Weights of a small GPT-style language model, trained from scratch on English Wikipedia.
Size: 13 layers, width 192, vocabulary 6013, 7.42M parameters.
Architecture: LayerNorm before each block, tied embeddings.
Training: 261M tokens, 7966 steps.
MLP neurons of a small language model. Each row is named by its layer, matrix (gate and up: input weights) and neuron, and shows model dimensions 0-191. Each number is 128 + 32 x the weight over its row's rms, rounded and kept within 0 to 255. Numbers have three digits each. A neuron's up and down rows have the sign that makes its largest values positive.
After each neuron's rows, "fires on" lists the tokens most often at its 100 highest values on Wikipedia text that the model never trained on.

L3.gate287:157145211123108137169143110101111151118102068146141152088137104123122159129158099094112109160156114146136164227113109091139137126116178156083092081126124081134169102204108102185128137084117179152144163137211136134144099083129145125162198144162147110122181119126123054145075112123116107086103089107205150159081104157111061138099134103153151109176164080154160102132128143063109116134088191096141143113126151166139132095180132129127122141127143173128151138139114114174138095152116135114113166114150096082172063054094124128128090164130123113138104094111112081085104152108204165156
L3.up287:217132095114144132126124129109116171147139123136129114118084143152118122115149099146045122105146110089148145148153121104168137142164208158045138109146172141112147088121120087131078151076136139162117140108173098133172122117123126110171162164144097111054140109127147118196080145124095080112109143110194105123154151149123073131083119093143119184105111063155086128084096101084118174116122132105183206095090141226121096158129176137152106138118124126126140143124165109132172174180071094126145188157121186143137110108095122088110157162079130054165138068148129097155123152090168121137
fires on: " do", " add", " perform", " mat", " did", " Bel"

L3.gate171:110145144110103116106135138172163119107148101147137048115108203106071192159160069157124147136102109171131087122124188110120101093126170164095163113052159147096117118071153165129208128148171152150091097157149106134137184133138143112079127151125162130088092108156093127116124027091155126124121167148148129131087128139111113065108091111108175145153071115131169080078173109113124151103071107098139063114142182065119111088157205115095105121111093100131141117113085170130143167113180122142140125123145137127076123112079111161165139117161134151117197203101132152098137106171132134108
L3.up171:065088059111129131119172090122132143149119089159106174096108094097134187107113137107101152113096119097128105099162162138081133116095142197143124129132121138139120120059116168105172156169093130108176103105116097146104162106109129147150086132124081164156166092150159128126175049111157062182177150108123144163124193055134166167101090177165133124165089107102169120097112099126088159155157111119101148079128133150147160092086129165152116188070175145115154190142157113111099151091116083025128069113141155151146166112189127116116106143144046103131125164115114152182139124156114120115
fires on: ", ", " July ", " March ", " September ", " April "

L9.gate398:110138101139102114140108151098098100105114138124193132147142166118168130135137097157146135099174126107192146114217171118115108141159117098099100116045144042124123151135134108142141162184172066197145109102158127125099145169142091153114107111090097101123128109069117160098121153107179085158111150167126155125124088116162161126108149115158137132156096097131144123131069139079180113125232119058175190134165191170100107145139179130103102119152116123082159136149098131137168105139161142058186118090174107125154166157122166097102109147139040166135080098168123069121137139097110132146
L9.up398:125072145157114132045108143146122120154096134143135123157149081152165120095158151154112076131133065189100113091138145137158085102183120106125136178103136180120123149091178184117100121075111079110112118136130126088120132060092175131131104123178144131126174157049142068157111186105120128118067133164146181154092137125149146163170133132131171130131119109065130144120107147146143129125167155117063123153108138090195163089126147164138095177180142133109199109144137105145159196165162136141131066207122197063122156182149142114108119140133096151147076172157109098200139120121119137154
fires on: "==", " ==", "===", ")", " ===", "1"

L3.gate231:090128136138081115123106157136134142158152150155128148144136160207085186143192110078135165191132074132153089124108065113099139113120106124140140152104061108106123135167134144105052135161109113091126113099069159104153114113173114111108126172143144101164105086169125173111135110079168152107084155131098165113128141139102102122142102168168092181117093064158107178147147110130090126132108198159169095128159122058150102127100170117126084163104153147120080150170130152118066061089142210125187107141072138122074166113128139115169098166158154073123118143085159158096048155125121144161
L3.up231:067125162124132155094132119109145109087124151085133134171108204174070188123143083132180161129095132105122108077123129110106132162138150149154156143125045124092161108133145165143136143145089117152121115132172121121169203147105116166069114160117122115176111107130078120100132149150140138144083153120135158143127107124127080086140118166160113127115043144165102124070132148077110134105120155132182106166185100168122180080131115136165144125175148116119146178167089111231091145037119126129057169083139138148077163076093096134132134128154151109139084167166151071107087114137176107076
fires on: " ag", "ct", "ect", " not", " respons"

L8.gate36:121218077089202087132150112150155121134128184101176152081111072144084154092121133139126075162123118113088120107135098134150125109163158151187100163079119144114149129153136134148121134166151108124103181151105098200121131111095091133093107145142098146085145058121159168168128121138119067138105156109118144146110148111030067171123074111099137148144088136147124106170089062136137141062115144167102148118057162134071194151170158155092118129155137160148165122131116147103146132120124126160187067126132094133113127108119153178155071141113121059081140141096160149145190132162181154159
L8.up36:060124146094153079086137093178117137135149106204126119150118079145128108102203081177122096102151128138140134105060178149160174144126160157127151119113104148136167110113110113086083096093087104141156141094122088125144057151172120135189134123110135135082108130145157140121136145114169079142106166090131138152142190101179180128092147087114151192122042119094170144088124136094172128148116094186085173116148119193154161167108140082126192061167097159193109101073073115158145146136089138129142143155124092156109116116073168128152101121135086095113105141119109089088170120100125140073
fires on: "'s ", " ", " the ", " in the ", " of ", "ol"

L5.gate576:120097116111135105069105096139115124159161092149126147120136106131083086117131124153104144098161117188171194051190177102171151132114166120129095111108097152128129164145173095169059108102133144165129095075125104100102159151159141128137149113147153112133154130106108063092158125130082101142191087143114166111150089142097204189178145123046189129138105178121092131110115150108135111183147171141128081118089099166115115147140105093119113101142108097111164099130162152049108117094059197107121045144215122150153151155101165122090117111092169139116114131103104127112097119062139106110
L5.up576:108085117112152129145081086165120109103203093148182101114134159144111106102091181060087160033093131129132145129166152112143105143137154143096123092082119149151090150128132144197110111165148098103158122114170150172179104180139128084101131122124147107132113118180137136188132170153141098163144135157116117150115063151134099077162130111063124108071129127113169127162131082132114114118123175117129089090116162082130089167171153103205170143104154055095085124139182120107096117106082135156160068080133155169145131159081126107087117063136110116094175145153130084070118118171180064135
fires on: "er", "or", "an", "m", "on"

L8.gate213:160146098142114065130119154119125188139143119149136154142108113123062185112163037161145095167087183118142127105168118117120091173134127183100186102155138136126112103120126181077132130106074113122092155122107154135117097173098075067108091115099133161065140145133145107109121161145148139109151113138151132064065143047107124170135130091115112083087169145097170156130080039128096099098151148137172164128127123151127091125167140152118099192191110102148090066156084130158150127106102128118163152177127109163074095112131135184084101179172159147053154110070150157124132166142133133125
L8.up213:096134149165183092113125088108076086133100160077097122071124141118113132110097153160073141129088086161109139098086050109106170110087090085122084076168157110147174113166116123141167092163178118129072116143147138116107146191142114147134089135108138119114130114148115116168182188110120115125127126082112089134122125054139154114116103118132197128083133161106107098194134071095131173119151145087210158136104152072141101175112082111015153171144120133107122125144160121139091164124165065110145109105093139164151206110155187122139056132127113123143107082134130129115156136139162108092
fires on: "\n\n", "c", "v", "el"

L5.gate415:126131142128180174134072085107142151145223104168082110144119163151135124176079081133065169104189120136082098147071198146153163155151125179094102111099144130163175103170110089147103140157136128153141139151132159105125124098184139114175139176091128215066118128098159115139144106136164120128142170134167172123178088116142149130152058137122151102131088100159116154136071123138076156133122079113102134128149110086092132049124133138123144149130145109104133105152097163107120214136095120112121103143155143098082100089053134094116132178110102132171099089171158106100205134093160157162
L5.up415:137132092156157115130130086142143107170170107112115123108142109141118192104175171155134110186161177081121106145153108133121153145114094094088173155139136075203094117155157144136123167166131138118089128144105153146094056138065118104144145053085119119121198154112124136163153139140190063109132082090153207082085092124106118127163130166179074167141162116071147120158121121083127112098101069120110177057101080121115100153107119121136100107160148146182155094083136164105135113134145093193147134180144162124093102139122090156148171098103193114106132144155137159161167096076056093125
fires on: " col", " prot", " insp", " pri", "ors", " pol"

L10.gate565:078101147129113125134142078104119135158078118103082158126183134080141169074124126092120113219145180107137161166169145102113131138132131123116158136125109128103057153183166089173078138177088137097093120105153159148160109181131090066137148138087131092110137160120132163105123119140034141053174122136086139165133137150107123138152130156153083102255143174132159095140145090152110139104125118162135137113148125193141141111136146103159171113066154137156133095140149163107126099143120119092112118135141120147075092138142122145099180070082150123083148134197137187092169120116085154162
L10.up565:113174157111114089101100033126094121145097093149133105164112173145117144130094113165084153190154150122090140112093152139132057132110173164096127164176125122127124126156141159146132105145128127166133164093182179135107141079118108177140191147159094164117132183142105090160159137118156112100065108112124126159113126158114103160104078153129170129191119091147163057168165161150096133193160107074151156156124180140191096080206119120143188117175178141136094130159168181138110110099123075145137140142144092101120114128082102184113130115141138178082119183142117149154125127186084203120
fires on: ":", "°", "′", "–", " | ", "o"

L5.gate392:117108113128125148124114135202073092154079141216134131053209115136150133113151099133126170160097113138108182100095169111113071157158125077117172118198093125137129091123094126139106113134122156177144087162077037091135157116133144156160159164135136096124126135106183111111167135192113069198208139138096123123110136084188160123095123062179091142171139114078125117126163102133110136112129149167113141090161150081133090154131155106095129153184161141162168118162107119112136083156151090150134135173121089091130084156166113095130163177085092129172096091110121123088122140122162109167
L5.up392:117107130126135115112104180171106176070130118119131105177184085127142156180104145065147101061155119139100161131078153159193120106047107073156150161137172109145122161142087139113084139156139125122165070140125110125166125103091129144186192146104095070163136127138102138090150039097142053147115122152105151093079156114166158127101195093142107155090112168159161091108172106140139107126154113167135125068158076119145136114097136088103162127172086116159151138142141121141108093116193176156143153136155149094083110165147182060109124129122108062180131136119130153110186104110139173092
fires on: "al", "ial", "ional", "ual", "ior", "ary"

L10.gate505:155118107110149096087129117168077113108166099166128128162165083126118143163112123188131067120075139072143066062161117171133170060166104169168166086118127153114156126124101121131129093120199165149077154100141107150143104045140145106168126149194097147080142164116123128138158144160141120131195126158139108103132146137126100158083183137168142165132131106142179115122108110092059110091078139118121089135151116156136206128195138171061153124102166179119133095129162105087120162075139114171110100143133109110104100098120210156090101085119152080128085161125090121148165102117114110067
L10.up505:141121125169107118119136147173143093126159121204181052109155082146074094149108111190133107138206143112118138119101151148141113164099140093119159124140120133121152182137135136143163098099121128091139108094155087116141137132120068100189170167079124111104095166111110124197090153114122097160071116168129092100048180073139144131151115123160136172153049068139113043143105070097096104118104155156143113119112086134094173150178124123129129103185110175142180117111137141132103105135142165115136141164152115137151068133149172106121059088079163078125129118071157064121178123119140165173
fires on: " ", " of ", " and "

L3.gate204:101112124186098182079143106170156086158157145175063161164146131082138176099086084143107142124118139128154118075136125093126111125091105136167132093130136123054131119090116138081133141153120142167109113115114067180122110139206127141122092168076130159168072095095101110112156032204147164106120143150148120113144122070152119121111131084157087201150126140158163173102119107202132150158147123140186093142060116157121112094190165135098170073128184168110169121111153150107202168134197114131141109148112086135124106080119110149155134107129106121120089147103098129122153168149081125097
L3.up204:089193094117170083134141096123103133101109094089118101138076155148133110107193124155192122149096139098121125114089158116147085114086094149152099117096116134175116113156154173195133115117123086119098128109133111133102135139163102090131148076255104151186140121062176141092113169137098150150123169116098132132124125105148118099177104102112115094126078173162194160130106108135135178143123107160157133123098102125122163196179094183176062153078185119107090181137146062079070145162108107116135112167145168117149131147157098153119121145124169139106045152134102128176134098139147172131
fires on: " | ", "; ", ", "

L9.gate497:141126127154135084134149160193164130161182102105155135104109153128096071151203120124123150079095131131161181087160176084176157139189159129092150137089145157179160114073097172080162128183121144084101123094082112105131139143142079133149098097070116105046144238137144126156092177121098172150151068159124109142142157139126094079127118129117143120171083140059187112150127100133141142158116136192092052132106147115109049149164169113077118133135122142107083094140137146154115131139101153144088114152127150083173123157156120122120108104146112106154069120112144142163171092091144153111
L9.up497:139122118137148138193029143078067180150101085118153174137162096168078115137097117104096155151129124151099139091129128078125138112158113196165099122172171141122188078108102187064183076150061132140141111181124114109115117100201118066143095162122133097154112151105117151113097110110118125120202178150114141172115137067153100174129150114060091184097132155127093114169137116132091134174159085141111140141117116123107104105154112150138177131145094138156105196130152102119160061144134132126132150119177143187099112099154112137108147139204113122142111072121146060103134140093118084113
fires on: "==", "===", "ult", " described", " describ", " int"

L2.gate417:112161172056099156147136182123115121143128171066063127132126142127150136161143071102157126156101063160137083109134092146141110101158137129140104079094076123150170124137131128107092168139127086163138133133134131114121140105079111068118168157124124108134113023169135117096156143203153166087098075160189090157127130151121163166138141181161169142097149180165124108112077091146169163176127123151148183143073173060123165110169193073097152076122152165107174129113120115049154130127182104138178095121120086125118141101157120158086085123128115121153134127149119170101182099145152154163
L2.up417:112108105075125105183087097128125101100096125139133173143204101169141145110203145085164140124176103118114153093218094131103119092087137097101113165106114142150091099074115118115123148143135166182122146107116120132133091139143144090180133119167165130095168138144147112075155127175126130104078160124130168092101079123180176129140130128084140085088104131140158083087065175104190094095073096092134137110109100110092098100197120081150121110116174136148145130117112147133105181125117183062169100111093115140134125195109119177079188204066179145114094153110134142095173127105099137163
fires on: " Kn", " sl", " kn", " (l", "ween", " (Note"

L2.gate55:101139144142088123065106144164139100170125099135094080126193138133106118131120133092131126168149187122178140147105059150076126132161097119103097104172173151112125109178104173129116132147052143135111127137076105149140144127087141084159172189120101113114128105147083164148140148172136122080121130110178143102151200137119109145076173166132075170070095156117178106159098130189082136180085105071152178105196133073107079129090078173128133140098140127096133105145139119159185119125117118149120117110140098053133144137136155145186133140098132157206155100198061141159153117165170099145
L2.up55:139122105162109098129146095126114120151129073215115077140128136120169117122194147077099154112158170171159169101170122088171133114108124108167115080073129117152131119106092151138086069161147092112164178147127124163145140126146087176130063122157162109146187144098096150135186145151179134116147133132134119158100059088147135132185192157158036119137054120133123163136162118074077128118101107107153081133172143127131144097086117094148157122143133204130125138154165067200133150118145124121098123095161097119101166098148136164153102178101176157188068085130127120139123062125108174107
fires on: " sh", " sw", "ed", " var", " exper", "ferred to"

L9.gate239:118143107103112138072190091080062082164146110137138120122127197087076122122140131105154136104107121197184116163129105127121115143108172163130102101083183115143167118169155113129134189165108142080169120095155122113116145167174143120114170141133112111163136105178104138136142144162136128132185159145103127150110169121144139147101067129120164060190172156168202100165158156079180133122097075141155161109127132137121166117194149126120158158119124116097126110161094140124152085220147141116202156106137105072128085101101084126153167116097152050082072134112105134151142191117198139122
L9.up239:180158186154154105129139104118094117164128123138173116083134119109176127138117153077139145100157125094071160100136087169143152107135068133132155157149100118089131119090118092142120150089112166105144139106159127134039126163203085166135165130167158154142167169154096147185186124201134090130158083108104173129125087140123137079138125136126144163164079165104107084097099103145057119149093176103145119133102109172131129127134129131105144108179084105086091160172085161100062123050133165177059064115124146154072098118151052140121101085114131109172148178154101146112117132154173119173
fires on: ".", "–", ",", " | "

L8.gate479:094122131093067195173135118095114150083123104063158113152166145120174135136119127115147135143183179175113210159139108123119063095154193132159080102090169114213154131136155148127130140142122154144127099149188130096112131157163112142131096084094173116122080128110171070090141134118131133197152112093119152112104181144143092097151069145147164143128127137099134165081135112101113119177132104164123173071099100172096118114173171114071100184146103096147117134185134109105136115117151156174128159161142107103086094040131163082111170142090093113170085088117152064140171126083162105137
L8.up479:128138128145082146090101135115136122108100146125135119130184208143175105117129170170145099122153155243103151148135103127117103163150122112163133081099182134147164124135113105094135101083169088094087131151105111110105157163143093141208130180146138130112072086206156134094162052168146089141119145165107119109158082138117055085115131103116133147136103158104127081121203092133160065150117152134188074179160107116119097140159130096154146072150115141147104149079180097138196084089122166167148078109151130102083103179098083146124189155130101149119146128102137101124101145101164125152
fires on: ":", " | ", ": ", ",", "):", " |"

L5.gate25:110141055124054160086079121063145122115137151120169159160105127115164109104118107154120094082128182144080106087154154077137072103134101113141131124082107138109149102140157113158114122100134092096136132196067121126160097154125139096134216092122155210181125110140160107138112101157117132151077138135156118130105078084098103081110153143183144130111096132184092221116059090178174149143110106147132079153124128072119080064105145082107167151128135158129144123121121118120178162112100178140134098170164068141114184150104122134139083116127136085172112087125120171126141078109110161072
L5.up25:145153148152154112140080138095105128097137107143133162124056124145130160076104173185086118158158139178100121144152139128171077073101089138213168181104160054096130084089092150150139096109129142166101165202126091182072128114088087125139097110115147111092193080137165154126090126169121184167125150148103138056132142087147116117078155116158135126137124124158178096102115111152148121125109160174116126103124089116113147164102052115106122182109170158108113106123163171126173169146123104056161111163144090207101129098194134140103114149158120151150102109064160126112132101102098111078
fires on: " | "

L2.gate117:085173088094108080114110111153148133188103124107096097121175117109116139116110171112094106117172128179174164117126120145014143112141105091182132140132174166146149155098091127186099119156096167125135172154144087091161161131111140161114095136164116123117148137168094137156111160096160106154099135153179095162106125094183132120169143106090120104157075193103119163165110143091158089120140129129165195098127126126092173175141070125128119109077125121123095111101127111132057144142129109174131130073183054187154168152091167087118118140142164103190159182171073106088125049127096148100
L2.up117:080132119065097092140156166114180101164131114139118143143118132153108143138156070114089109162164083138138088135097140159094129108150133118132082121128167137114119128189121124168199182093097132140124144167107118103173166165138114147151140167114138155122137121116154112117107134153208164093071135060108126125072181049133177129208147160075138147139150133127070175115082092164153152139149121131080141091163115109115127123062132178139098151189064073132107112093172125106108121106119152116170080086118183163153102139134072090118046134137118156104147090141194200124141159136105151170
fires on: " season", " Bo", " years", " Cal", " Mel", " Sal"

L5.gate494:118152156081069065153084084122210106128143122111051098218105114112098167102109167118095118133094163104086154144113135082116152162157118141117122144100168074088097227103110059152104166122128140183125182027125135124096133124084146132127143134147136146119137129146117077100133146157075136097158098123156078111122106127124099101141092123110171150109110135171195128106146161129137136091187141129127114092070056118130116095133130091106193134105142150168110111143168123153125149150116179111109100163176085130110137143111091134090130159096187151137117201104109144116163105124055114145
L5.up494:143149147162114155128168162119148119114143125103130126156169122126132109106133170184127106022157082113110118116122130117075178139108080136156104138082168168147147144129173096099115142112152178153170135089147142152157150142105136136078107094065108130162104122143139110055135141146159123202190104136142102155139081168048130110133086078151167087113126138123168065115189135106144139085108142133121133135113177140126118056143165171120151159118167113056038094099126140142121171172145112125133153092083118149057130167176154163114073122134128148129125040111066128085114149153183090121
fires on: "ur", "ard", "er", "im", "on", "ir"

L5.gate363:123158170109198184135091120163111127173085130128149174115084111144083111111120067152123096108146115142109131061095154106163138123135160141134185044172136153102181122138152066177145143113095195149126126148085068123135080131159112185127095094106189154098150122192149116101115166131159095149229079118161099117076115121115071181097152104092124099126165181123135093159111160124109115113102123136133089096112173173098154127132117122104143152139086119106080163099083137156127143147124103149163146191139179087135099107093153134136177114151156122100166113080207108192089142117126115131
L5.up363:106134136138144099138128152094159094081138085156139139105080143128079151157086081126160163051105052104164147136138107127101142142123182112093127136156173141134121158119087103132215133082167083132087131141203072115112172144129085160050120150157098110169148093108051047140129131170127149161094157110106122183098208087128173086109153146088160113165139167110125078085140067118046119119125115103145142155114149115122114087109116154115153123161132104157136142138126153149118126128130125139170123119220181108141193127157162113110163134101154145135122155134162132110059107150061120127
fires on: "\n\n", "é", "ic"

L5.gate467:161091194123122161110160160128143113092160103126123102107161134143103153059141126144152126167135094072104201077156129130144170151143128120148110130174113078143202189155159103112135121114124110147169104175133146155103139172115154145126134139174121050111054142130130101121150136168184111133137113097111067130136128110130131093118195100173130109145149154108171051159167110093135130121155130145191172142163161137097064135146156140123149149096144096182143062132124099082164083091123134204142170096141113055124061171107127091143095165079103105177158097138079138165095129137197145158
L5.up467:146155104135141155130154112114100120080158127137155109156181134182088111117150118145162058119129110114135116126081166078139133080113127121113074084134138149165062133160131093159166097096127119113205122176149109066130160117150166156126119103161129131118097124206150153115105097178108096176098077082169145145143147103153086182168123105114077140184148099133117133121185113077112169096188117119161181100183115105093148150146114102160154071106091094182080142143123152071151146104127117066191080163109190071143115134111058094173153136078123166184130135180146125135144117153169105118
fires on: "al", "or", "ional", "ress", "ant", "ile"

L2.gate564:123116142145114097166086155116160142141142126081068108166153129117110163153154141128155078101103111022084157168099122146131145142108136127101138097078151124078119152123112130160115124130053109152170151134079136155132108137051150101152090120108078106128164157089147119147167187155121152122178134159144113146121129121102118134134201122100134172123117189184124148144102099114175092143150097101136210068107117102112092178140141113131163124098167092073158122096132124083142180094138130112131109070140156161156178075064175185184099206121148121053116131097138075172149125175086123114
L2.up564:032117183130137130145145084095099123137176122098069103125161122202175076123125141136107061106104084070119090158079180144111128096131134153108145079130143167103095046081053130134096102116108084125075147187131108109121132152138160129098145111119100091194139120109200101158172164157175141111117159167168144158114150151132125168138152116136120119159086160100145147119145189082115071077160135136157136130149091086105160096127149142162123112110121131063153150098094131104065104100145174168107127056104117146187149136139154160124121144165139166091084115170117107111143162125174148076
fires on: " N", " | N", "- N", ", N", " of N", " and N"

L9.gate466:101135158157131179123090109134149125141097170164118155122167121192110179110096082111127194084139089144087117078157174151133134141185168039137119141145125142160102137119121161076145139159179133093119094143117126107085126114157133126113139121124105187135082096143150179107094086144137158100113153133147180097157153133071107164091142127151068113095224099083187100149144138124079149093116164062079111127140168118163117185152120081174147113183112116099105151149165133067108132175128188129054137152137082122143149113145137088101179125134067101171148127136113161125151044132083148117
L9.up466:114140105175073123139157136132138160167139186057155145148121092187090121178149148111103163187163171141138073132121146163146092153127123154129107115102160177134077146093149106136153157186105113122144089162142175095136095085121178147090166133153086136146133046112119143121126060099121118151101125116143090094124134123092152163129132122144101158137112069117101145131152103151165159165146068117060089082161046135060136169105150140170090119090176133211115071132163134093096163163109159130122128182134081164080105089145166152136065159148119131142068109105176130137181159121101107160
fires on: " d", " reb", "f"

L9.gate528:142175098147142098135067094180162110158128111131110103125139152098162140112163138149128117186117098152138109114162123131148131153145123177148085156152163144165108127185141091118094180154070047151151197171143095106165132152109144122167142154105118105076122141206120095169132116132149177044155149165114149155132115089143188150126169090169114100129186120092168106076181145156059148100083136136126111119202104094087102117121075096104095120071173153140099026104130141165110100171125142136159143159139097104112123084157153142116137132102206139151161098097117108168134081113162098098
L9.up528:193180079111166079107047123148169112156139153132124133128116125137173120134123151101123149176160053154118117136208125119104099100138099146157081159166133109178082165088113103195120131158140174162152126169116115132113143128112155135157164187051079070118121077196133136153161088145092116062150128128153131127129103142098144137127092103204126137106121089119158074094150102078085116094102129118187117090143081118153126158106118172177081143158088164144074108155111118185096154121136109096087116139101084122139159095164124127167149129090214085186137174138126135096138084135133135133
fires on: " inter", " exper", " sh", "d", "o", "ul"

L3.gate542:124117159145159059095120150139126131122117112115169173126143072186134108154152125111142119094106129134127202151116090125115147132159129147177151110066106148150150161072135109112075098172114155150045120101080147087171151156167127137115122151160171119151037113180107093106096147187225106121097128096158154157091156098106109201125087148132160183132171161112116128139148144124134137148122139119117114181195152144117136098096124057140114156147164088165076136147137161103109171145159153072163097160126108128096165121129144167080094153153112172058208112112107130125120089110083190102
L3.up542:109126095130148121082149156123158128130145092133148138167120093159119111174136143103129120146156150109182154182118044103135137093111055123200122110103135092147117127093183128081096057207103124126078128125053131082172101186149154141125144136130162143171025129150092156142127175201162144132135129062148148137125154095115167133172161135113124157133138128108104150091119151129143116094140169145161123161189107141122087094201123091153096150131135133142074124118052132073151193193105134124179062139127114160136144128096108183119055168127111126099155110114156127128131169089142143137
fires on: "um", "am", " Ram", " sum"

L2.gate632:053079152158120129205066126156112146164119162142134179136139089154212155127138200133111093145193066138150117120171164143090176146110169105092120187117116122116137143093103134152106132153106128170094116183139134136123165089095153139167059146123110071102141141115116127140157130173111129209150133071125164104130156077111160107143130094104036139171110137141127126145159137071174109091139107096164141118125165129129092140155146091111099119164071103117156135116178122118086147078170144141137080043153062129160168145071105145140102172083138139115123131144142092124196107138121151104
L2.up632:121086140128122158186127104118143104183070092111105161189117083133150142117133142147116128130191080100140160109152143174078210147114136142077083170101119123149108126055092196112126120178120101204153115158142162117134149066129133098134037127089127071161130135141111110099140164172122115163120142095140141150084147087099155120099112149156068113167121119126137169111150128095143106122165133117116116154148196098121088132180142084132105161129077072091199111102156120094081157068183133119133101087138068163160174134087120185135084142047133135135132145125131116090157099122118168090
fires on: " N", "N", " (N", " in N", "-N", "- N"

L5.gate600:121115117194067119118126124136191091154152143133144164140143126177159121123132124158152127109107074092166131094147106107152174127116119120142128098118062076130188131076139134107139097111099161104160151085098092146088061143141117203110087122110137166135151187119132134069141140126147131202124132096057111051152081096191103149132169153147099113145150133049111066103081081126080150165128164100116100107064119120122152154156126160136139092142121123126173117128136185091159176178137126154115123137161060139147064116137197145143147188120138160100123102132083149114203136104188103137
L5.up600:187213072128119116127037123145095160091135137076168088126138121152150075113108072158099166090078152169109111096117165147129100144151172090137147141112096151137123137172170149143165144181124192097141171154132081154145134144132083086137165141240138134128141143075123112121116088159174165128118085120067066139133099088144145135152120150104094173202100134085122131137135102110099090172145121112143122104156092089097128187152127137128161148134167175132119143137133121104159121155149056082137092123149127121110158130188141097156108072168136114110102156120118163159146158024119132160
fires on: " r", "==", " ==", "===", " either"

L5.gate32:151087144121068207187140165194164159125060177157113093124153108142121121120095081109171169063130115091116112058069164115148123145100116181182168129112114094115117120158134132121133142087120069129157151191111087147122181092136127082145102144095135076132085165097157155092131099103212149126147126119153116127140141117122078082175087100108122152111105108140145184100125139168186134104090151126135085117132152122125156128088147114157145133141150124138061084143090159077095144161124138136141195134049119150130156129032168149132107166136158147120165110114161131190159167092162125117
L5.up32:176139104120165182108116170130137122087133116148192125143133122114144153122142122166126140109074151069116066156131156104121061131181170124114125135164172129097134149132130117129083173140116062103123109148086164138151084124101119019078117070093173069176106136086133184155118149086144073144122078158105157145199101109126107123139161126151127096124113132081094193096072115159174147102114065063157109093124143149127125178103176132106099124096085145126113112137137106122094139154102168135156209176149099120098175129077126151114078176101131094163158119179129102181156095140128102155
fires on: "\n\n", "ig", "ell", "- ", "ill", "b"

L3.gate549:135110207141125094143189102144164189151104130127118109116158060085136190132152134103106116116143135118125130089143117148157055130120130147153172125086139143171167145073118134148125137088136092104107145109112116098114112109159145140158130182157178105096124105129112173097170156136187107177102106145180187088171135117072112120186060128145171194113104125133165094118105128118116152113142145154172171104149088107107159140118110173047053115129100182075122161089081091104149143159142104164158152162150081100103163127131091131133123205083153090131155170144093080111208160163170152139
L3.up549:108125148157184105165164155080135175138138136202122111122120035152070156103167103139119163122141117134104095107127076146199045190096102126163179140104110145124144149094155128100077081110142103118102139118118113131105116103074177147174160142115177135067154144153133126120166133141141140172061083067141140082166112154142120120129135105118106136176101116101147114087112164120101124121141146152132131078160105143179146117115147145048122130144139158129139172063133070066204129168071161143094113145088043159128153065106143158145103143093123078132171163102123101136184122123139129150
fires on: " v", " gu", "'s ", " the ", "The "

L5.gate101:109123131174104119130160151140110183127089091157163106130111163098073126119117087155135060110102075166117078193152087123158109072145207121143087154223108110128142114087087078129166099071097162171124103082175132133116091134130137142074156101084146153119148127144111123181133109173130119144172155104140109199125160129137079124103172117098126152095044195135123094087164136175086139170119099145151134082124131144097201135111121122138170155139136107087136111127106167078110139130093077113158180092114080128107078167145105140122126194102131126131195119154172079152148103100090122128
L5.up101:135123165082083174119142177123154123115143175128094141096062056148111165138120167144152105137136073145130097117166154145116143138153166141148198141231102127134104134090121148110174108088139133165107109126110125152100209076074125151148117157135178167135081151168084142140154099104113181130121142168120145182129157153108142015125133101115147106121077134099181144159114137142211132153148131153119102116085179078163142121135106123121128139135088123200145106112184107081093111100064156085153144148093143066111122093105113156111084131123137150170127162073148150131102171173081093135
fires on: "\n\n", "\n", "ure", " / ", "ice", " / ("

L5.gate208:122098123142171162098201095113105162188145118111156115162143135169132112069083130167110146095132089124166134121130142109146113189146113083205166174162127095114147099095165094112122199084139120106073103139120135129075142089165065131110124085127160108085176194129113070110075138112135091161145147115100180123145133090113190189091137162156131145160117171103154155135121165145080067188103108127141069131172143167102138183159176099122145128126184138090127177168118156148116118153147145124140127103162099060079116196144104116178107117138114048134113186142097095118126123115152152146
L5.up208:141117086114141168115178100148091185128171147090160157129159152100133107083075120207143131129095092138107099132062132062105178148167150060111105104153115129125114085144137158138133142118110116120143129148102147144065148113165135166118162132101126051086169131093119100118073130119138123109062155094066210170082130119150092167124168135190145123117063164122122108174131194146083077123191090111116133181092137125170163177134203138074156128168173149099144114130133175156087106173145084171160145129147111090127159168163133157158149096124087115142104151080090101112139116104139151115
fires on: "==", "===", " ==", " ==="